MLP neurons of a small language model. Each row is named by its layer, matrix (gate and up: input weights) and neuron, and shows model dimensions 0-191. Each number is 128 + 24 x the weight over its row's rms, rounded and kept within 0 to 255. Numbers have three digits each. A neuron's up and down rows have the sign that makes its largest values positive.
Before each neuron's rows, "fires on" lists the tokens most often at its 100 highest values on Wikipedia text that the model never trained on; "fires in" lists the words (lower case) most often at its 100 highest values on Wikipedia text that the model never trained on.

fires on: " as", " including", " to", " like", " with"
fires in: "as", "including", "to", "like", "with"
L2.gate667:114151148122090113167163112089121107118104156116153194093132131147101107120104096186148138150135076135123126170121091139150156112131130111112126107144081158132138102131114115107078166113128175141111144107116082118127162111111121153171127153170096116152106132137163104132119106151161135104112161131129113142140145150093148139112116147119168185141094158116106108144126129131109138150115145150138140153084118143081095133137130124086173166114115107111117125092146086128141143153120138136153124102163106128121134100114141146164114114126132153108097152142147123108125178097131122106
L2.up667:103123123131159101124116122124101103112099103143166107148139133120115138103157133177111125112106135134086134129144104131136121146132100177160116108136134180095145156122137111115114125154129129139109137112137145110103141135141112093149127192134145134129125094105077162100120097060093148121106122175112129112089149169141097166095108115153151131113117147166109120163121109107114162123109116151084137124104175142135155155187117087135087110148175164093110118118115116104124125150123185107161091121097169111119113084126164148096149152135151154101122109161128146133119073166127104117

fires on: " a"
fires in: "a"
L8.gate363:153125099100126100085148136130081147117121113147143145141124076089084097084136097132141116108155109156111121117086059108130096137151100132140106118054148141139133133160124156097140127103121124103170117073148149132086126113121119090115120146142101113120100147154135112116104112144134123141103144105127158137120112122143122165115110200116148153147122148169107118133124147139154145123172157142123147142138126130171127143133148186100108126117150147159105128156118137122141149123109119126139109158118133120165113154131144119186103112130124090105115141139073120142126152167160150125
L8.up363:163130112098138119107120184117139107127142090144173099116089121097105078141120134172123114131159188166134148165124115068141106108131111120076092133123133140128150116089131131116104157120119100166149148124135117170116141097155142114126152118099096137135109099129174116122165122112110110141100103158151158124116119138146129156085112143129141133129120140169136175151137184116124130142174151126093113175129110132097119076134104134122116142102102124165124135196149146161132123153175106140118084127129135112062124142157158167135130138135139070135123112134128152136112143160147167124

fires on: " would", " to", " will", " c"
fires in: "would", "to", "will", "ultimately", "eventually", "then"
L6.gate216:127075125112100113144139135122134146186073188099113117127122121154179113126115121111120141139090147124101094136146123094114125146120137123130100136131134098151140150125143121123156135092104109111132125131122104153135153096122122146166137081130118138111082140132143137130162189121151136095125128113108113121122105132117142113128160072128144111186139160109097098100126105129139102062174142120111121128092175178150111138123127182092119134133088159086127160106135127105132140146145105115136144123105115172129111078124095151149148113155080114151132102137126132137098121116141112155
L6.up216:102145146114104131131132146166138123124149071121122124204153123112129158171136087140145163110126123137126135129112127136143167096087120144098124142123127146117132165103123119105148140113116113136116128116125141111116162156127110130127117124148122143158146105118151168120142118123160125165176129109125179122123109177130107115132118086100171150137137122138180101119144176102141136148078122114068114133131121138170129138127165108145129121141162107151096131106144133102129130149119175124090154152117140113161159137182120103186162112110166093167111124118122119138088131170145109176

fires on: " for", " With", " of", " with", " spent", "rough"
fires in: "for", "with", "of", "within", "spent", "after"
L8.gate202:121093127115110110170154118117122092113096160084126074093133116113136155142072112121120112130118124121136101123136098139133143152145123144105126117154158153137128108117102141144124160152095161164182145145126157127115170123139125165087095104111146124095126138100088118135144097126103122116170135100130126113102173132106117108153157121121167141070103119108145155118156119153094102092160125133153105126129149176110144128106094113128130143109142130129138102160129159158121103129119119106098117106109090127122104131097124151166177112098102129156127079127150163135154097126076169158
L8.up202:126118129107113121124152114096091132111142136127139086130130145133123139092094135131055163127172102147125120145115177115172159093176103133156101108088131108145121144133127136099106097119096162178118117113101130121101143134116112150129143162144118146092114146131112168152140152129160132124165151147093123113089123120141125177128158136116151078095125135116128106137141155161134131074154085136167107111109110094152137140106083126095132128101140114110078179130101075135125105150098143130133102162140136085129144103171069139071148105126157154111108135139097132098137095102102096176

fires on: " with", " of", " including", " by", " include", " alongside"
fires in: "with", "of", "including", "by", "include", "alongside"
L6.gate19:106122138108113152137112098170099132145114121154158123096131135130109091148188115167102170136101147148100122103148122156149128143111125120137188154108155140114155118103122128094157106118150150137140087089135130117156161153125098087159123155100121096123141180113081109141161146186134125141124131113177147100083156138110124105155168097127115143132106108108083113154165116112117125123177143123124105129129139111191113126125130120106099141127097118153094138111074089144142126148122140092107099131074146152152152110131107095153124125130100107134198104116105130148133122161141152154
L6.up19:131116113080111173090143152084109113121131137112183104161118148140081167066140098146093133122123114133088118140145100099108135121187100144141141151135128127099152100102124140142120123154144146112164134108106092150116111156126130156132102143109143128064120143116143091119143144124108165106129098127135097147106189137162112149089109125165149084130134106144119134145123135134127130156138152147126169111099145117141141110150107173142141136115157136130145139111101091131129132085134138167154082166140137083142148105131167120124170111118141158144127156167101127124180114130131112109

fires on: " after", " of", " when", " into", " before"
fires in: "after", "of", "when", "into", "before"
L3.gate665:118120114141142129093139110108116115140130135105164149106130131140096108140138177156120143124108130125134122130116138110130155162153152109105103145145127141125153107113116132121141112087125109141188102136125163127129137141150170124147147145136108140102110079118116152098101126134085127129123129166107137136147161130116105092122167116118141120110144122113148144097153125182103131095132120153073157109115083152135137112111084165129105169136158120129114120133127129090134107156096143145184179144151142135132133108171152146126119118141163057136167066127111116146112172124135143128
L3.up665:144126150111120152142132143119093124127098133160119121107159133149091133099136117103143141121107146159081075176132097143122126143134125129139152111128174115103138103145111109143130146115123082145151165127142120141094159161130113149121090149117121106146107134136128118108121114102156168133134116144132105151105146125177099103114132133130189156122104092142087179137186155133094081109137145079136065125147143177178088108167123165110108149134126111114077087126110116157134147151117168082116088142128109100131103139116153164128155129129095138119154141145137120166116139146093122106

fires on: " by", " a", " with"
fires in: "by", "a", "with"
L2.gate1130:116145146105127124109114123088131136123094142138171099149130139139129153128135115167119114085139142119123170108122116136114120138138150155152125141133131101134132135100094127142155131144128149144116135095123133146111146128125109129114140170127151173076122153136126098182147127097087096133123129138096163116101127116108143159140170092152125128114135170116123099113156086140089164097154138105132137161147107115166135153105160156122116113113130143152153117152126106126146080123083109117152099129160088111115135131156146171117118131147102112119127096111126166086092085104109143122
L2.up1130:076105066161115108132106161149121124167128146163111131130110104116071101151130098149139097130146139111071153129138073140100124116082091101096109168155124174123078134155146130125090187134189128133147147099131131150122132135124114102138188124117135132107144106165123135139166118130094138140130164157115119135141106112092126131129155108144144142146119086152154142113138129166138105110130132071119138129081138114127084135092107149154108110141138154139073153135173123147123125134160067150104085117100110116162116097164165114172119148107151159123128114151131145115149147115099168071

fires on: " to", " not", " would", " also"
fires in: "to", "not", "would", "also"
L7.gate11:152134097141097118140097142130118121152116192125108093170127106154116130123121110137167138110109121138122142142103168126115143115132096137129120130112142140146070158115117098097153119078159122115177133135136155149111100118104136160125135103146124138129166104148129141135110133142174156097158108162148126127132084125076163107138150117142068149146120121101136107099129138149113127097116149106150085117124129126187147145137160122094128118133098140107134128093125142159148139132110154131134122114096118108162108109125162153161152108148153166144134102157122139166079100167171114145
L7.up11:130123116114130148161121092101156187135073163117123142146125181110127121141139124138152113156106120136135143136119093124104137128114143133119121158115078111112118154109131128109137166103153127132108182114096102107119156139100097151125130129141106107167182108094154136129128130172116165114151114156120164134175123125094141131130129094135143120147152144136117126135132162140131133097142178160094078124121144114156150133135155123110146104135100130120078104125099165110126086100099088154107169103175146070103088134064156118151106158156172132147105102102126085139094105083127154132

fires on: " off", " member", " up", " Off", "5", " to"
fires in: "off", "member", "up", "to"
L3.gate1013:112155149137109093149106126147129081136144152120126125089130136085111135119109131162142099128107096112103091149080136118132122126128069126117167119160106130097148146161119184129150125144135104170132124142123123126107185129096133121170114156109103119094128132149125126164163158141146121127140118121139137133144118118108150105150130129123131137114152099147158152173109100167121145164121110141135104112148129131115139154120120136148135107122123132171129117111155089168144149090106118151121138143119137138124145112149172143152131161139086105145126051090124111146104150179192194152
L3.up1013:082150160134140126140147146107113129129168143141121165104137109155116112099121126191077163141164111142123130160156157090149139119140183119155190115092162094092101113159139153135109099123138135123139104094167121111162133118114107104062116143127137138115106139169116121105138117134134143123145131140097136176128144160144132126177154156129089165123133112134100140156108111116121122162146110116130117114115107133126137126136088124108148099114178126134100112142129104123156120138107155140163066156122118111156118129153161154143115133121122109111164116084111086130111155141123140117

fires on: " to", " it", " became", " as", " remained", "owers"
fires in: "to", "it", "became", "as", "remained", "powers"
L2.gate410:134116084159138154145088135139126105143092149087099148129142152134150082133105050112104146115122103108146172149080128180150145111114127144150114148139100139118074107094098103116146158109109117116118071106093074129120120127136078139113117137160111155080151172113149114096158111145120110149146126124120149114157104140086101114148146100130137121175116150093092168147088096164064160145121110140127116129144154111148122128133117137128136160071117119177117144124116127119181134163163132102105154113122137167143126156083151138155120146079128164127120157137144152127155121169122120127
L2.up410:113098145106114112131140129111116165130087139129129083108133105105150173147119148107153133123138145111126136076137163126202094135126155113161089138125125173136170081091098139130122115143147144159089093136119144123138131157119110129098093119141149118153129136089112170128090142134126144141109161110124161148139150146135120107134131121118116119071148135134152173132141124073124115122122124105129141125143166149153118104157119204124110117089151131165163147114130109156114107154122151125164142131131134118130131116110149145084169100101132133146116127156115142131161122164072100147

fires on: " of", " about", " to"
fires in: "of", "about", "to"
L6.gate184:146115099192103098166109151172123121102133143119113137112111132117129097140163125117165131115146102140145142116117131129109178165126123132127080143142104140095144118141126148125125109135112131124129164116100170138109160133138120166160148136144139118090074144127146118134121067119167135095112079145099121150095149155102092143142136128149114141075166089117114144137109122177072139099141174116150121137111127178112144144141162112095121151102133128130095150103148147103153129147118137158125109136151144099124122106108111174193117151134150156110099089099120123114131160162179122114
L6.up184:140085153096128110182131152105066103162093159115136154132157129140120096158101134159100129083141132141163139132133172095121115136149175146091145175136155119099160121142122104152154108104129113142138152129109113141137148153134134099111091169129126166105150132133105146115154182141185139160090150131157141102111118153132121117125111108136141157138102064119096099139117128130110166136186098083118165137114151139142166094115101134106149140113117096147108088105148121089154102139085108080123141154115119106129136076129110125091178115106087147166138139116153158133151112131153134101

fires on: "'s"
fires in: "s"
L2.gate813:139112108125105120113105161127183169185114115180114063119153166159090086128117143103144145113123158106151170150072094119136134161102131146153131151122154110124108137105117136115146116113103108116134127131104126130132088143129147125106117131106161151101145165116097120111122123121166109131129139159159165104118097105132139120129155124126113142115122134160126147099144109078164090114158166141161119098150127152093109102140108118143111136134099128145103116152129161102111121167139124107162139164110105124103149170114105124096149139128114154126122123165116160163143107075150113165
L2.up813:091115113124136140080122112131140127119138173137100118106126122121107156153128142109130099147145100113141100156130174128159124159104164147112131166078156105087107105159129138138154148122083115121121137124140169137155139145155094139096114118158103128140129141167127089134153118118143135115146146167147139119128164181138152092111079150133148119165124096129126122160189146114146150092123120130106113151122143128118160120123154125125152129139126111115108168109177156141161130130154118134100157162138157107093148135114115181092156157091091128137088150099123120125096157107115129100

fires on: "'s", "an", " chem"
fires in: "s", "chemokine"
L3.gate378:102135138114094112105126115162087127104102104156126133147131116123122107135131158096160135095163096151133128160124101121140152116135086113147115173126151129152120160162117094119149185130174137146144155131130136139143105147152152084143105138112110133103150085143139077100114179132100089113155140146126105157155108141103129135120089153126116103125138116160142152105120097117124119145141113100162102123140139148118130145061080100145151090115088114088133126111152195085147127130149129133145131091132101138141120161113118151128111138155099144149139139130147100133153159112119122106
L3.up378:099169130151135146089105110141119158098077154121136155170083160089155133157184161109142110098133110105110113116112126142123101139140127141138131122100094104181113102130118131172097134138152172095096138139107141096148128128144115128142182113171085079156137135164129125176135108118131108069107100163091179112098151155146164123134112094103158090136099180106145147132120161132147136117131112142130134094145156099138145137136126131097109119110131113135097096136144120082154098120112156128112107165113146137123126148075140143103132092129152118149122140138115136127148117156119149167

fires on: " the", " as", " and", " of", " in"
fires in: "the", "as", "and", "of", "in"
L3.gate454:148133119146132136153139148131096107135142163133147126104135123117148112111145137121097145123139113123108151122108139138156159156141137117133149096100112118121165135147127127099112137157161125158154130123178120100139160151116142121111126102119183142158109185112131146117119110130140128150138153112122172117130116118094131151156118110119148155078139118120104146158155122159151148087135129077113142107144173150162100106166139132141085083137130146139111102157120133182122101131178082156155118144113101149130135098169084180178118156103121146122114155116137158151152126137151104175
L3.up454:107130135148117158128168130124144128136113123127192105141127192175139103098128116125083100146131150117109087123116135109157059095170150143118125112152108120076159123116144106117109147143168103165125122144109146096116122154085093120120126139139131122154109128126128120091129161162087088126116145105133103150100150131165113163113184115128107144135125083142141133097121115098117125139166135078118116103141119176110130136130098115142158146110102081205125090117093146140135125134101119171110156128161114107122136083118105122157107080120111131109146121114083122131135126133150126114